Part of a small language model's weights.
Architecture: RMSNorm before each block, rotary positions, biases on query, key and value, untied embeddings.
Training: a variant of Muon for these matrices, 554M tokens, 8454 steps.
MLP neurons of a small language model. Each row is named by its layer, matrix (gate and up: input weights) and neuron, and shows model dimensions 0-95. Each number is 128 + 24 x the weight over its row's rms, rounded and kept within 0 to 255. A neuron's up and down rows have the sign that makes its largest values positive.
A block is one neuron, or neurons of one layer that tend to fire together. After each block is what it responds to, as a language model described it from the Wikipedia text at the highest values.

L6.gate250 [144 117 121 101 177 130 149 154 132 149 132 103 124 135 152 106 160 176 148  98  89 142 126 131 142 123 100 126 140 142 139 133 106 154 134 113 176 137 129 168 140 105 168 119 147 123 124 153 103 142 159 124 107  95 112 134 120 101 148 152  89 102 114 141 114  92 117 108 124 135 118 160 165 153 156 104 145 120 193 154  94 122 165 132 180 126 137  97 136 148 102 109 101 146 127 125]
L6.up250 [175 111 110 154 164 145 157 121 155 129 146 112 117 119 141 126 177  74 143 117 147 142 131 120 141 149 126  92 146 135 112 160 133 158 134 117 128 171 116 119  96 124 142  83 148 132 101 117 116  99 124 120 133 109 130 109 112 134 106 130 127 168  74 124 117 105 129 127 113 117 106 116  98 131 174 155 134 158 123 117 111 148 120 169 141 122 151 112  56 148  82 141 109  99 151 142]
L6.gate521 [124 171  73  88 160 131 104 158 129 169 111 137 127 166 107 152  99 114 170 101  98 131 111 141 109 162  91 122 124 170 100 104  84 139 141 157 136 133 101 121  82 131 114 126 142 122 115  97 110 113 126 115 126 103 178 167 119 142 114 116 138 103  97 101 112 113 152 115 119 127 113 153 113 101 133 128 166 124 100 115 107 132 135 125 108 137 116 129 126 122 139 117 147 112 138 110]
L6.up521 [146 165  80 122 114 139 113 119 121 139 130 111 135 148 101 107 111  91 113 152 118 152  96 155 125 121 154 163 170 140 155 140 145 115 140 160 119 140 115 147 143 126 132  92  96 114 121 182 102 159 119 179 110 149 116 117 121 138 134 117 153 116 120 170 127 115 114 176  88 137 100 131 157 144 126  77 133  81 156 137 137 169 145 159 144 138 105 129 129 118 130 113 144 147 129  75]
L6.gate647 [147 173  97 169 167 117 136 148 131 123 117 161 138 142  94  89 154 117  88 103 148  62 180 122 101 103 113 142 114 177 168 140 155 135 133 108 141 176  90 137 199 110 129 131 123 149 152  92 169 161 122 121 170 132 147  89 124 152 140 139 123 117 113 150 104 105 130 134 117 123 169 143 144 109 169 115  86 140 106 178 112 125 109 140 125  91 146 144  95  84 132 124  78 128 152 103]
L6.up647 [146 108 118 173 132 140 136 107 124  76 147 126 133 102 102 129 143 142 122 130 128 154 171 158 104 122 150 162 147 132 121 154 124 106 149 171 150 127 151 149 141  85 146 125 116  68 134 119 156 168 108 136 109 140 116 105 105 162 124 139 121 125 159 124 134 120 170 121 131 183 115 143 154 123 166 121 130 137 146 128 173 101 118 126  72 132 115  76 119  96 129 118 161 173 112 103]
L6.gate691 [154 159 140 118 128 124 110 110  89 137 150 162  85 143 181 125 135 109 121 127 132  89 146 158 117  98 129 110 148 144 141 148  74 129 166 172  95 128 112 115 146  94 131  87 132  91 111 123 130  98 103 136 171 123  99 104 140 126 141 132 125 143 121 123 139 127 129 140 120  91 113 114 143  93 127 126 115 133 115 124 163 134 118 142 105 109 130 151 134  90 128 144 156 148  91 118]
L6.up691 [114 145 170 132 101 145 146 151 113 141 124 166  91 159 131  73 111 142 114 122 145 138 163 153 136 157 110  90 110 140 109 145 127 139 106 131 108 110 107 113 136 127 147 107 163 157 152 155 149  94 100 133 130 112 128 148 102  59 108 150  84  85 127 114 120 123 125 122 103 110 114 123 129 120 143 161 138 102 143 101 172 130 109 133 113  82 114 153 110 121 124 124 115 148 140 117]
L6.gate706 [171 157 142 147 102 103 101 163 111 130 144 103 112 124 108  94 138 137 144 154 128 158 130 145 106 113 107 179 103 144 103 124 140 146 159 106 119 179 158 158 112 126 136 172 132 131 145 131  81 158 109  73  93 114 123 139 160 127 185 166 124 113 122 110 172 119 157 113 113 102 167 103 100 127 159 120  97 159 152 125 132 106 139 135 117 105  82 112 130 102 128  92 128 147 147 166]
L6.up706 [154 110 145 119 181 108 110 148 157 122 127 129 167 127 130 127  78 100 135 137  93 111 141 112 127 120 125 151 114 117 138 111 153 144 119 153 166 138 123  66 143 104 134 160 131 128  91 108 113 145 137 129 153  85 106 157 144 131 125 138 148 108 123 151 120 111 119 121  63 164  61  95 152 130 144 174 108 123 161 130 123 151 151 142 107 105 127 113 128 143 114 117 193 153 104 101]
L6.gate795 [137 148 115 127 116 133  68 133 154 150  88 171 161 138 149 145 134 134 101 152 129 165 154 135 149  94 115 169 143 122 132 126 131 122 111 150 139 149 163 170 126 128  81 111 117 134 163 153 130 147 153 104 102 152 132  79  82 126 146 112 181 144  90 123 190 156 138 101 127 138 120 127 127  92 121 138  92 127 129 126 137 144 123 131  88 150 156  69 129 131 126 102  86 132 116 138]
L6.up795 [138 106 130 129 140 153 132 126 113 156  93 155 140 104 164 122 105  88  92 144 122  48 121 144 114 151 130  92 149 131  92 129 136 143 130  98  82 106 105 143  72  97 158 112 119 103 114 147 142 126  80 139 158 132 144 130 106  87 137  93 144 115  78  98 112 140 152  90 120  92 131 141 120 160 109 142 135  97  81 106 143 161 105 148 135 101 124  92 104 144 127 103 126 155 158 136]
L6.gate835 [123  54 136 112 104 128 132 148 110 111 141  94 127 145  57 106 112 100 161 107 122 200 111 150 132 111 145 139 156 142 118 119 127 110 164 129 145 170 168 108 111 121 131 126 111 102  71 100 134 154 130 107 128 148 117 135 117  98 128 129 117 102  77  83 125 110 155  98  73 110 150  79 105 112 138 149 165 114 148 149 150 133 155 121 154 146 159 115 119 152 129  98 144 157 101 164]
L6.up835 [ 99 152 176 144 101 122 160 122 137  94 141 132 185  70 121 169 156 103  72  87 126 110 134 129 107 160 128 147 143 103 156 140 116 179  99 149 168  87 175  98 114 108 155 156 118 167 146 114 113 138  99  91 100  97 131 130 176 146 110 150  86 118 133 126 142 136 113 120 118 117 120 104  98 131 153 114 128  85 147 111 140 142 122 134 131 113 116 128 120 149 142 131 118 150  96 143]
L6.gate934 [ 87 148 136 126 166 182  98 139 133 126  94 128 134 136 129 161 156 133 135 109 103 103  81  83 172  95 110 126 111 151 105 134 151 138 129 104 125 161 146 130 108 160 118 138 156  93 154  53 124 130 120 154 144 110 120 132 122 115 174 125 133 133  77 123 131 105 161 139 103 148 128 122  96 158 118 115 147 129 146 102 150 130 112 118 131 122 186 125 110 126 108 135 143 133  82 172]
L6.up934 [133 146 161 105 132 101 109 106 132 137 129 165 146 107  99 107 113  77 132 112 149 143 114 142 101  91 124 113 148 119 169 108 139 139 112 144 104 137 152 140  90  79 155  92 121 120 143 164 110 140 112 103 141 108  88 135 100 128 157 121 115 152 125 160 150 135 144 164 112  90 102 120 104 130  88 102 104 144  95 145 107 102 151 156  97 118 122  98 108 131 140 142  95 140 131 108]
Responds to: Plural endings -s/-es attached to nouns across varied prose, as in clashes, offices, jobs, skills, telescopes; occasionally other word-final pieces.

L9.gate676 [151 172 117  97 118 111 119 116 157 153 168 130 148  96 145  95 146 120 121 107  70 133 140 159 107 162 151 151 105 173 116 112 107 106  99 107  80 120 136 124 123 103  79 109 136 115 122 169 152 143 124 126 162 152 144 187 127 122 137 129 138 139 107 150 152 145 145 116 129 167 136 154 100 153 159  70 132 126 136 153 134 170 154 155 126 125 124  86 120 118 123  86  89 145 128 152]
L9.up676 [100 156 135  78 116 125 116 134  85 134  99 123 147 144 107 102 130 145 166 126 135 161 157 167 152 162 168 118 122 140 128 150 156 132 126 109 156 154 148 185 135  85 174 132 143 125 121 114 115 183 112 152 139  96 108 138 161 139 124 128 109 120 120 121 146 148 154 171 174 110 145 134 110  99 132 148  97 125 128 167 141  88 122 122 123 172 131 103 179 142  96 167 101  78  99 114]
Responds to: The split-off first letter s or S beginning a word, usually in titles, list entries or spec lines, e.g. S-ilence, s-ize, S-ystem.

L8.gate12 [160 115 134 141 141 163 131 164 141 142 122  96 117 110 162 115  69 115 129 117  87 137 127 119 155 122 129 131 127 159 126 170 153 112 135 107 112 118 134 111 112 125 197 125 128 182 118 117 127 126 134  83 125 123 162 120 152 126 125 121 142 187 144 129 151 119  96 110 119 100 122 109 123 124 115 117 130  88 113 120 115 141  88 100 128 116 154 148 151 129 136 136 102 185 118 111]
L8.up12 [ 90 112 126 126 172 106 134 117 148 184 128 105 115 190 100 116 103 111 120 125 138 143 119  91 104 142 103 108 115 143 141 125 142 177 119 129 100 135 157 102 146 104 173 142 122 111 135 142 141 127 135 133 123 188 135 165 129 114 136 148 114 177 129 144 179 103  77 150 107 136  74 104 110 110 161 115 117 158 156 108 140 118 117 167 147 117  90 129 135 127 105 107 131 114 125 123]
L8.gate20 [160 126 154 108 130 128 126 146  93 179 140 146 129 143  98 145  98  93 149 157 127 122 152 113 133 175  84 121 141 169 133 112 101 101 151 133 152 143 165  87 120 134 143 158 150 111 109 146 139 151 129 115 153 140 108 128 136 152 129 173 144 110 173 116 103 123 123 120 124 137 102 149 145 130 169 144 145 145 118 106 124 128 173 143 118 161 133 124 149 137 156 148 145 161 150 128]
L8.up20 [126 104 162 130  97 144 129 115 135 117 146 128  97 119 102  64 112 116  98 136 148 167 120 109 104 129 108 147  60 139  93 122 106 154 148 109  90 132 118 116 134 114 116 145 155 123 118 135 154 114 123 105 110 160 104 112 147 104 161 125 129 116 129 112 119  93 128 112 124  81  80 116  89 126 143 146 136 137 114 134 132 163 134 137 109 154 121 156  93 109 121 175 108 151 155 138]
L8.gate172 [100 137  93 157 134 135  86  86 130 142 134 103 128 102 143 125 138 138  89 162  73 145 141 114 122 149 103 126 131 126 122 117 120 131 124 118 113 113 112 143 116 111 165 118 149 118  82 122  98  81 153 167 140 112 126 117 120 150 171 146 115 160 192 140 101 110 115 134 108 103 138  77 121 152 140  91 138 117 135 128 105 169 132 173 126 142 132 152 135 114 160 172  69 153 135 126]
L8.up172 [135 118 100 135  95 131 157  98 137 131 156  85 169 141 149  93 118 153 106 123  93 205 136  87 144 152 122 136 123 115  99 149 138 121 118 143  69 115 102 117 138 130 126  99  83 139 144  87 132 116 154 140 156  99 121  93 151 132 158 100 126 107 162 131  93  83 150 130 164 178 132 102  99 135 141 140 157 115 102 150 126 125 119 117 141 148 174 110 140 119 136 109 152 121 107 109]
L8.gate193 [119  90 117 116 152 121  75 140  90 170  98 121 112  72 142 139 160 134 142 114 132 129 132 112 122 102  64 132 155  88 118 119 120 139  85 147 144 147 144 113 139  82 101 105 145 144 139 143 130 154 117 107 141 112 171 121 108 133 100 150 170 170 134 198 128 109 126 116 175 130 124 121 106 121  83 117 149 146 137 167  99 126 115 155 120 131 150  99 144 140 143 142  95 144 136 148]
L8.up193 [147 139 101 147 118 114 128 153 114 152 155 126  73 123 145 109 111 135 135 101 147 121 102 124 138 119 160 161 129 143 123 120 164  68 144 102 175 155 122 102 109 134 141  87 104 143  95 164 106 102 137 108 141 163 163 161 143 130 152  82 123 146 143 129 157 135 138 117 145 100 115 110  89 163 168 132 109 123 144 131 132  99 143 196 149 120 129 137 110 146 145 100 123 105 161 146]
L8.gate331 [116 162 104  82 163  85 105 108  95 109  75 140 133 117 150  94  89 127  79 158 115 178 113 100 139 155  95 134 148 116 150 142 137 109 156 115 111 100 151 149 119 104 142 119 139 182 145 160 131  91 117 112  94 137 102 154 128 135 149 114 136 163 114 167 122  77 149 141  90 147 130 111 120 163 133 119 125 151  94 113 148 133 154 128 159 149 121 131 127 162 128 149 146 125 155 150]
L8.up331 [115 145  97 115 131  68 146 176 105 158 176 146 172 150 152 111 118  99 116 133 139 170 129 132 144 161  95 120 140 127 120 103 137 145 157 141 119 128 133 156 120 161 160 116 141 157 129 117 153 130 187 143 170 113 146 137 110 143 115 127 123 170 146 155 117 141 120 128 161 119 145  99 106 119 124 133 100 130 122 212 147 143 133 131 112 140 143 136 155 122 138 124 145 173 152 136]
L8.gate360 [101 151 124 138 133 126 131 135 138 147 168 123 143 161 122  85 110  67 115 128  70 158 141 153 132 148 116 114  89 116 123 139 157  77 168  94 137 156 180  90 114 126 141 154 155 144 113 114 151 116 108 101  92 139 138  90  94 125 139  86 105 162 108 103 179 140 138 142 115 107 144 133 127  83 126 130 115  92 111 137  85 161 118 121 114 110 145 115 128 145 154 100 126 137 127 125]
L8.up360 [141 175 120 129 113 152 150  99  80 120 119 130 152 127 170 120 116 103 114 120 104 148 131 138 105 129 115 127 125 137 132 124 102 124 122  95 127 122 124  88 174 132 140 131  88 108 117 122 138 155 104  89 166 116  95 142 123 124 128 131  84  85 151 131 108 120 130 148 124 111  99 170 125 114 113 141 150 138 107 112 136 147 154 141  94 162 112  79 133 145 174 141 114  88 147  72]
L8.gate398 [134 138 136  90 111 176 164 131 155 111 104 107  75 118 173 139 148 129 142 145  97 145 143  97 154 118  91 109 146 199 115 136 146 183 125 123 112 163 115 129 122  95 134 107 123 132 116 140 148  99 103 131 120 107 158 179  82 157  89 107 126 135 111 180 127 119 148 103  89 125 142 171 118 129 103  91 144 105 115 136 131 139 139 134 110 135 151 143 117 149 105 129  90 122 136 166]
L8.up398 [143 162 142  99 186 141 108 169 134 127 161 152 160 150 118  95 121 157 102 115 145  72 157 133 167 120 113 153 118 128 119 108 131 126 106 120 145 141 145 109  55 113 106 155  84 142  72 132 150 115 110 137 140 127  89 169 133 134 136  92 119  94 121  96 117 134 143 194 157  96 141 143 142  99 119 158 138 129 116 128 104 144 126 121 120 101 140 197 125  99 141 136 128 119 111 115]
L8.gate546 [158 159  45 121 144 131 120 119 130 144 147 141 151 135 146 125 169 129 120 129 123 146 134 195  91  93  95 190 131 109 162 126  99 133 126 160 134 139 124 117 125 133 146  88 118 138 137 120 129  90 137 153 154 111 145 135 154 117 124 132 133 125 112 122 130 119 125 135 143 130 147 160  91 150  87 137 161 102 117 130 133 126  93  70 155 149 117 127 140 145 113 127 140 106  95 134]
L8.up546 [ 84 129 112 118 162 133 111 133 141 134 132 114 122 141 148 152 116 144 142  77 139 125 113 136 142 120  74 106 131 118 162 159 132 122 129 125 105 147 106 140 127 109 110 144 129 136 132 129 110  62 145 100 133 120 133 136 133 147 165 131 147 123 115 143 107 120 152 191 131 135 116 145 125 140 143 160 105 104 163 130  79 110  95 126 153 108 118 130 121 101 122 186 138 148 111  69]
Responds to: Word pieces inside or starting a split word, often single-letter "s" (s-keptic, s-urface) or suffixes like -ic, -form, -ar, common in music texts.

L6.gate63 [135 137 114 124 126  86 145 144 101 140 127 167  98 121 113 159 108 118 114 148 137 146 136 116 137 157 174 114 104 109 103 109 129 147 129 134 172 144 147  95 123 125 120  97 117 123 130 103  92 138 126 161  86 168 166 138 142 167  62 151 138 104 148 118 110 140 159 142 130  55  84 135 104 166 135 131 146 160 116 114 112 152 127  99 135 120 122 141 124  93 143 136  84 152 133 139]
L6.up63 [ 93 113 135 120  86  79 102  96 182 112 147  76 118 151 119  96 106 135 166 124 116 120  96 146 115  93 101 165 169 158 141 148 118 101 123  86 114 124  97 165 147 123 102 130 127 117 124 103  94 116 136 130  95 123 136 109 137 116 160  83 103 165 128 122 108 120 112 124 142 143 123 161 130  94 168 143 152 122 121 116 138 116 102 131 137 117 171 124 114 124 149 120 125 120 152 115]
L6.gate67 [129 187 124 112 117 130 181 151 159 133 157 128  87 108 139 137 144 133 146 121 115 170 122 147 146 134 109 100 160 164 166 106 161 102 137 138 159 127 129 109 158 108 111 126 162 166 163 114 114 146 131 130 109 160 145 104 114 154 104 108 132 104 134 119 136 128 130 185 163 151 117 125 113 129 123 136 156 127 103 136  78 148 100 121  99 128 138  99 156 116 160  81  81 160 130  89]
L6.up67 [125 119 169 148 178 106 131 136 120 101 112 132 143 142 115 124 100 143 151 151  81 162 111 170 157 194 124 120 131 118 116 117 129 130 116 113 137 101 104 135 149 140 132 179 158 140 130 120 127 114 150  87 114 110 139  77 123 128 105  92 117 134 131 134 162 110 123 175 141  96 168  89 112 123  60 117 129  94 143 146 134 151 122 130 171 143  85 158 123 136 127 103 112 158 110 122]
L6.gate126 [152 162  74 123 143  87 108 135 119 106 126 118 149  78 147 140 135 121 101 134 131 122  99 122 125 142 111 125 144  87 135 136 159 108  86  95 126 169 138  95 107 132 143 114 128 105 140 105 127  82 177 116 128 129 138 137 124 146 118 133 153 161 114 106 103 154 186  92 100 156 149 145 112 129 152 132 134 143  90 139 118 109 112 125 165  81 124 108 105  98  88 126 120 116 104 153]
L6.up126 [109 183 112 138 111 115 153 114 151 135 195 121 180 139 103 133  91 144 131 147 128 118 133 135 117 127 132 134 148 180 154 145 157 106 116 131 108 123 134 136 155 116 145 121 117 135 195 138 104 105 131 114 127 126  94 134  96 194 157 145 132 128 152 112  87 146 136 125 130 124 125 114 126 149 115 151 109 121 117  68 146 118 135 158 148 137  85 124 119 128 128 152 110 166 133 109]
L6.gate131 [123 135 139 115 148 141 104 120 144 126 129  94 160 136 161 120 107 111 129 151 106 167  93 113 121 108 119 120 132 122 122 143 134 161 115 154  82 136 166 121  97  70 119 134 114 120 130 120 150 109 161 114 141  89 151 172  67 130 122 116 136 106 159 137 182 107 129 139 110 157  96 132 174 144 135  96 141 119 133 116 134 153 120 114 122 151 137 156 111 121 132 121 127 179 124 115]
L6.up131 [105 147  84 125 119 112 140 120 136 130 117 139 132 139  75 102 108 136 105 120 175 121 139 120  97 139 108 154 143 147 151 168 143  95 138 127 127 121 138 101  87 107  98 113 103 119 107  80 114 136 144 158 152 127 148 138 137 119 128 134 173 138 151 146 104 152 160 149 124 133 118 109 158 157 125 154 123 126 143 156 119 119 181 145 106  90 121 128 120 122 131 187 122 107  62 124]
L6.gate210 [ 77 123 139 190 114 112 127 150 124 145 138 129 143 101 130 127 126 104 108 109 118 134 130 159  92 113 118 122 128 117 128 128 125 161 142 139 111 144 125 141 134 127 139 107 120  82  92  85 143 135 170 116 143 149 121 147 138 170 127 104 149 101 106 121 129 193 113 121 108 109  67 104 171 144 117 115 122 138 117 162 144 129  59 112  94 113 125 156 112  89 146 100  97  89 106 122]
L6.up210 [129 120 158 107 169  98 116 115  96 121 100 144 145 127 117 149 149  63 139 164 131 151 130 139  94 103 151 140 127  95 116 154 140 156 109 127 133  96 140 135 155 124 168 159 116  95 129 144 146 142 149 121 115 140 146 148 123 121 158 153 102  96 124 102 128  88 113 103 111 129 118  88 139 112  75  99 138 103 149 103 124 137 166 127 142  95 157  99 106  94 134 135 139 158 124 140]
L6.gate592 [154 104 112 135 205 102 150 124 126 137  92 123 143 123 169 159 124 143 107  78 109 128 128 159 108 125  96 121  76 119 119  99 159 158 128  98 114 151 142  86 123 163 117  89 163 170 156 144 145 126 149 143 136 139 105 157 161 129 135  86 123  92 114 127 130  91 112 122  94  92 123 130 126 116 151 126 163 106 138 115 133 115  98 100 107 108 113 115 133 126 111  98 105 121 154 133]
L6.up592 [159 144 172  94 100 128 120 134 109 136 169 177 120 131 145 120 146 109 108 129 109 161 126 137  93 154 132 107 137 166 121 122 158 122 123 106 110 111 162  72  72  91 100 154 152 116 116 123 119 137 126 157 124 150 151  98 118 123  88 130 137 125 148 115 120 134 147 115 135 146 102 150 122 109 149 195 118  75 121 140 138 111 137 119 143 109  92 170  92 135 126 107 127 154 137 101]
L6.gate828 [156 117 106 148 132 109 131 144 158 132 192 141  99 138 137 141 103 113  98 112 123 148 109 165 101 131 121  75 129 101 116 146 142 142 131 108 141  97 106 115 136 167 143 139 158 104 139 141 110 113 137 141 169  88 125 131  99  99 157 128 104 102 128 158  93  85 135 158 144 140 159 144 120 125 172 111 128 173 130 143 123 115 109 145  99 110 105 133 148 127 117 108 150 167 155  77]
L6.up828 [114 142 121 101 139 161 105 107 125 110 136 107 128 169 146 125 106 122 134 112 102 133  96 108 119 110 103 132 115 147 137 116 147 106 129 121 172 144 139  80 144 127 128 134 139 106 140 114 106 147 153 124 128 104  89 144 123  99 122  76 117  76 131 142 103 170  94 117  88 161  90 136  69 128  91 128 160 159  77  89 144 113 149 139 103 127 138 119 135 145 156 131 172 195 111 121]
L6.gate927 [133 187 142 127 158 128 149 128 105 125 149 109 148 108 106 153 149  77 125 150 138  96  95 142 138 126  94  94 129 109 129 124 149 123 117 107 107 134 113 124 184  85 159  90 110 155 135 133  89 141 171  72 142 100  96 144 129  79 157 135 117 136 102 140 105  93 121 180 174 113  86 120 125 137 163 125 122 154 108  96 163 116 155 118 140 123  89 111 108 124 111 175 137 121 105 149]
L6.up927 [ 89 168 104 154 146 174 164  91 119 136 109 116 114 145 117 129 141 107  59 112 125 111  93 137 117 118 123 145 102 123 119 113 136 127 107 118  87 132 154 144 110 135 167  95 170 111 113 145 117 110 130 145 146 120 106 110 133  94 134 100  84 104 156  96 151 116 118 139 135 116 127 208 140 103 168 139 156 124 157  99 121 117 138 102 107 144 176 135  85 118 160 105 137 120 109  86]
Responds to: Non-initial word pieces that complete a common word, often in section headings or subject names, such as mathema-tic-s, Mus-ic, Ch-art-s, Olymp-ic.

L8.gate33 [142 127 138 128 147 156 144 118 105 129 120 127 174  87 126 120 133 120 149 118 127 124  99 165 117 110 162 167 129 164 111 140 118  97 133  90 105 118 116 110 128 162 152 140 160  90 129  95 115 162 129 101 154 150 149 153 110 148  95 123 132 150 130 142 104 102  87 175 134 119 123  87 117 135 147 136 179 120 100 144 157 232 174 101 109 156 136 157 116 130 123 140 120 129  68 101]
L8.up33 [134 115 105 132 182 145 127 154 134 168  86 138  79 154 119 164 138 128 140 146 101  90 158 134 128 126 100 114 128  74 149 168 158 112 136 115 149 113 121 147  76 153 109 157 135 122 129 134 118  87 137 129 143 161 152 125 112 135 142 122 129 132 116  86 101 148 139 139 125 167 139 115 132 101 139 123 119 154 148 140 112 121 156 200 107 127 110 138 137 169  96 138 114 140 120 160]
L8.gate41 [155 127 137 105 153  93  66  95 152 134 102 129 109 126 114 108 179 145 142 123 143 125 126 107 150 138 161 132 150  94 109 167 147  98 147 100 116 170 111 151 153 109 144 142 137 116 152 129 141  83 138 131 155 128 123 108 121 156 121 160 150 142 115 108 122 106 146 133 132 166 140 149  86 110 135 118 132 120 122 135 112 103 151 114 147  78 135 113 126 145 130 137 129 158 156 122]
L8.up41 [141 164 127 114 142 141 169 172 130 139 158 165 146 107 134 129 163  98 113 135 158 126 159 182  69  82 128 143 123 139  98 108 128 126 104 104 123 106 158 117  77 140 132 106 110 122 142 128 137 128 121 160 169 118 142 155 160 159 165 137 148 153  91 117 171 136 157 146 133  92 127 173 118 139 136 140 118 120 137 137 113 152 147 130 145 136 119 137 118 133 136 148 125  98 145 148]
L8.gate57 [120  99 111 107  81 139 126 125  76 136 141 112 166 112 106 118 130 128 132  81 153 122  93 124 136 156 156 133 122 191 145 119 125 129 146 115 157 154 114 113 150  86 121  88 191 137 135 148 139 107 159 149  99 102 109  98 146 150 117 131 110 110 129 118 135 148 122 121 161 133 150 110  78 145 110 126 138 144 103  96 107 143 184 151 119 126 138 123 169 161 139 145 102 189 117 122]
L8.up57 [131 135 113  74 142 168 157 144 116 109 121 136 117 124 154 115 147 129 117 129 115 160 148 129  76  89 118 141 168 153 138  96 148 116 135 125 132 153 119 141 173 126 171  91 139 153 156 160 158 102 135 164  86 106 146 118  87  88  91 136 155 120 159 103 152 130 165 133 108 114 122 116 108 125 146 147 131  93 146 106  99 114  61 175 174  87 121 103 129 128  94 140 131 123  79 129]
L8.gate182 [139 147 151 104 152 158 128 144 119 102 111 113 133 104  92 118 146 128 132 131  94 138 126 136  66 191 103 147 126 125 119 138 105 158 107  82 121 143 110 112  84 128 136  96 147 133 118  88 147 113 125 143 136  93 163  69 135 140 103  99 126 152 120 123 182  80 144 117 121 148 108 132 133 134  68 152 139 132 110 140  85 146 108 133 119 116 136 101 133 142 153 124 106 142 139 158]
L8.up182 [133 185  78 131  83  87 106  99 151 144 131 132  98 115  64 101 116 117 124 140 126 127 142  88  75 113 134 129  87 127 108 137 136 109 134  62 126 154 165 115 112 126 164 133 153 156 160 109 126 152 103  85 151 179 124 115 185 157 121 140 141 134 107 138 127 131 123 137 140 110 134 155 122 167 184 123 121 114 154  76 116 107 131 138 102  83 136 139 142 118 155 156 124 138 141 114]
L8.gate304 [136 134  90 102 108 172 155 113 123 152 122 143 116 128 101 139 111 134 137 147 120 119 131 129 116 141 101 136  67 147 133 116 171 112 110 120 113 126 121 113 132 151 127 157 120 149 167 131 114 113 126 142 195  91  98 158 119  95 133 107 172 152 158 112 140 142  89 160 127 159 138  93 137 137 133 129 125 110 129 126 164 140 178 130 120 102 105 147  80  76 131 139 176  94 142  98]
L8.up304 [128 149 101 141 126 146  93 183 114  90 183 135 149 155 128 170 149 126 129 142  86  82 122 116 119 143 135 124 154 114 155 118 145 123 137 113 134 128 122 173 147 145 140 102 176 114 116 111 132 140 119 155 111 174 165 150 134 120 137  91 156 158  87 107  97 176 118 185 183 106 140 115 101 147 143 131 155 133 118 151  91 120 113 112 145 115 167 143  61 122 131  96 147  93 159 118]
L8.gate540 [152 106  99 142 125 108 122 158 114 188  93 118 123  87 139 118 116 115 139 156 118 168 119 105 121 102 147 164 159 125 142 144 154  85 119 117 150 138 114 122  82 123  90 139 104 108 158 144 170 134 142 138 124 102 138  93 100 161 140  99 110 118 118 143 133 130 103 102 111 148 151 148 119 127 145  53 175 139 102 128 118 149 147 169 111  82 104 107 175 146 104 135 115 135 160 147]
L8.up540 [129  96 151  93 108 162 125 142  87 141  85 158 117 116 139 112 126  65  81 153 130 168 134 137 162 138  89 143 160 105 132 171 136 101 138 120 131 122  86 130 113 160 105 119 129 137 153 111 146 155 107 164 118 162 141 122 106 103 145 142 147 132  99  97 123 125  95 125  80 151 137  96 125 121 168 121 148 131 125 103 126 160 127 143 103 130 118 124 162 115 139 120 142 138 124 158]
L8.gate853 [ 88 103 112 143 107 122 138 120 153 156  97 142 143 113 164 103 125 108 135 105  96 112 127  99 146 122 136 129 122 132 127 166 147 104 175 139 169 116 106 122 129 141 132  97 115 115 119 162 143 133 125 100 108 141 159 151 129 129 117 134 157 106 134 123 153  92 118  85 143 136 143 157 115 118 146  90 120 160 134 123 119 169 152  86 152 110 113  60 135 161 120 124 153 115  80  94]
L8.up853 [123 149 136 161 110 146 180 151 120 143 108 130 115  77 160  96  78 126 153 157 121 116 100 175 155 166 118  78 118 110 164 141 130  98 139 140 136 144 124 124 141 122 136 120 130 147  91  97 167 112 166 109  90 127 138 140 130  93 162 125 149 115 154  99 149 122 117 111  88 129 128 145 122 161 100 127 127 163 159 112 131 141  86 164 151 112 108 163 117 134 166 144  99 146 140 103]
L8.gate945 [153 133 149 106 147 103 179 136  90 124 117 118 138  97 145  89 136 119 109 134 158 124  66 108  80 188 141 110 111 171 124 106 138  98 160 106 109 163 107 143  93 188 129 145 162 134 125 126 159  92 133 139 136  50 161 130 141 115 168 124 174 129 106 129 180 111 105  65 132  90 119 107 117 121 168 140 155 135 109 130 140 170 142 147 131 141 106 111 122 137 117 151 122 101  90 125]
L8.up945 [132 108 121 118 104 133 176 136 128 153 162 116  98 137 130  96 142 133 124 163 161 129 114 127 141 154 121 107 118 153 146 132 104  59 156 139 128 155  94 142  68 114 124 100 190 120 106 138 140 138 108  77 146  95 117 167 105 143 150 151  97 125 119  82 131 112 136 141  81 131 145 162 102 107 135  90 119 128 114 123 123 149  94 122 122 101 106 161 119 124 117 125 128 126  94 119]
Responds to: Final word-piece that completes a noun, often in section headings or infobox labels, such as Appear-ance(s), Dimension-s, Produc-tion, Govern-ment.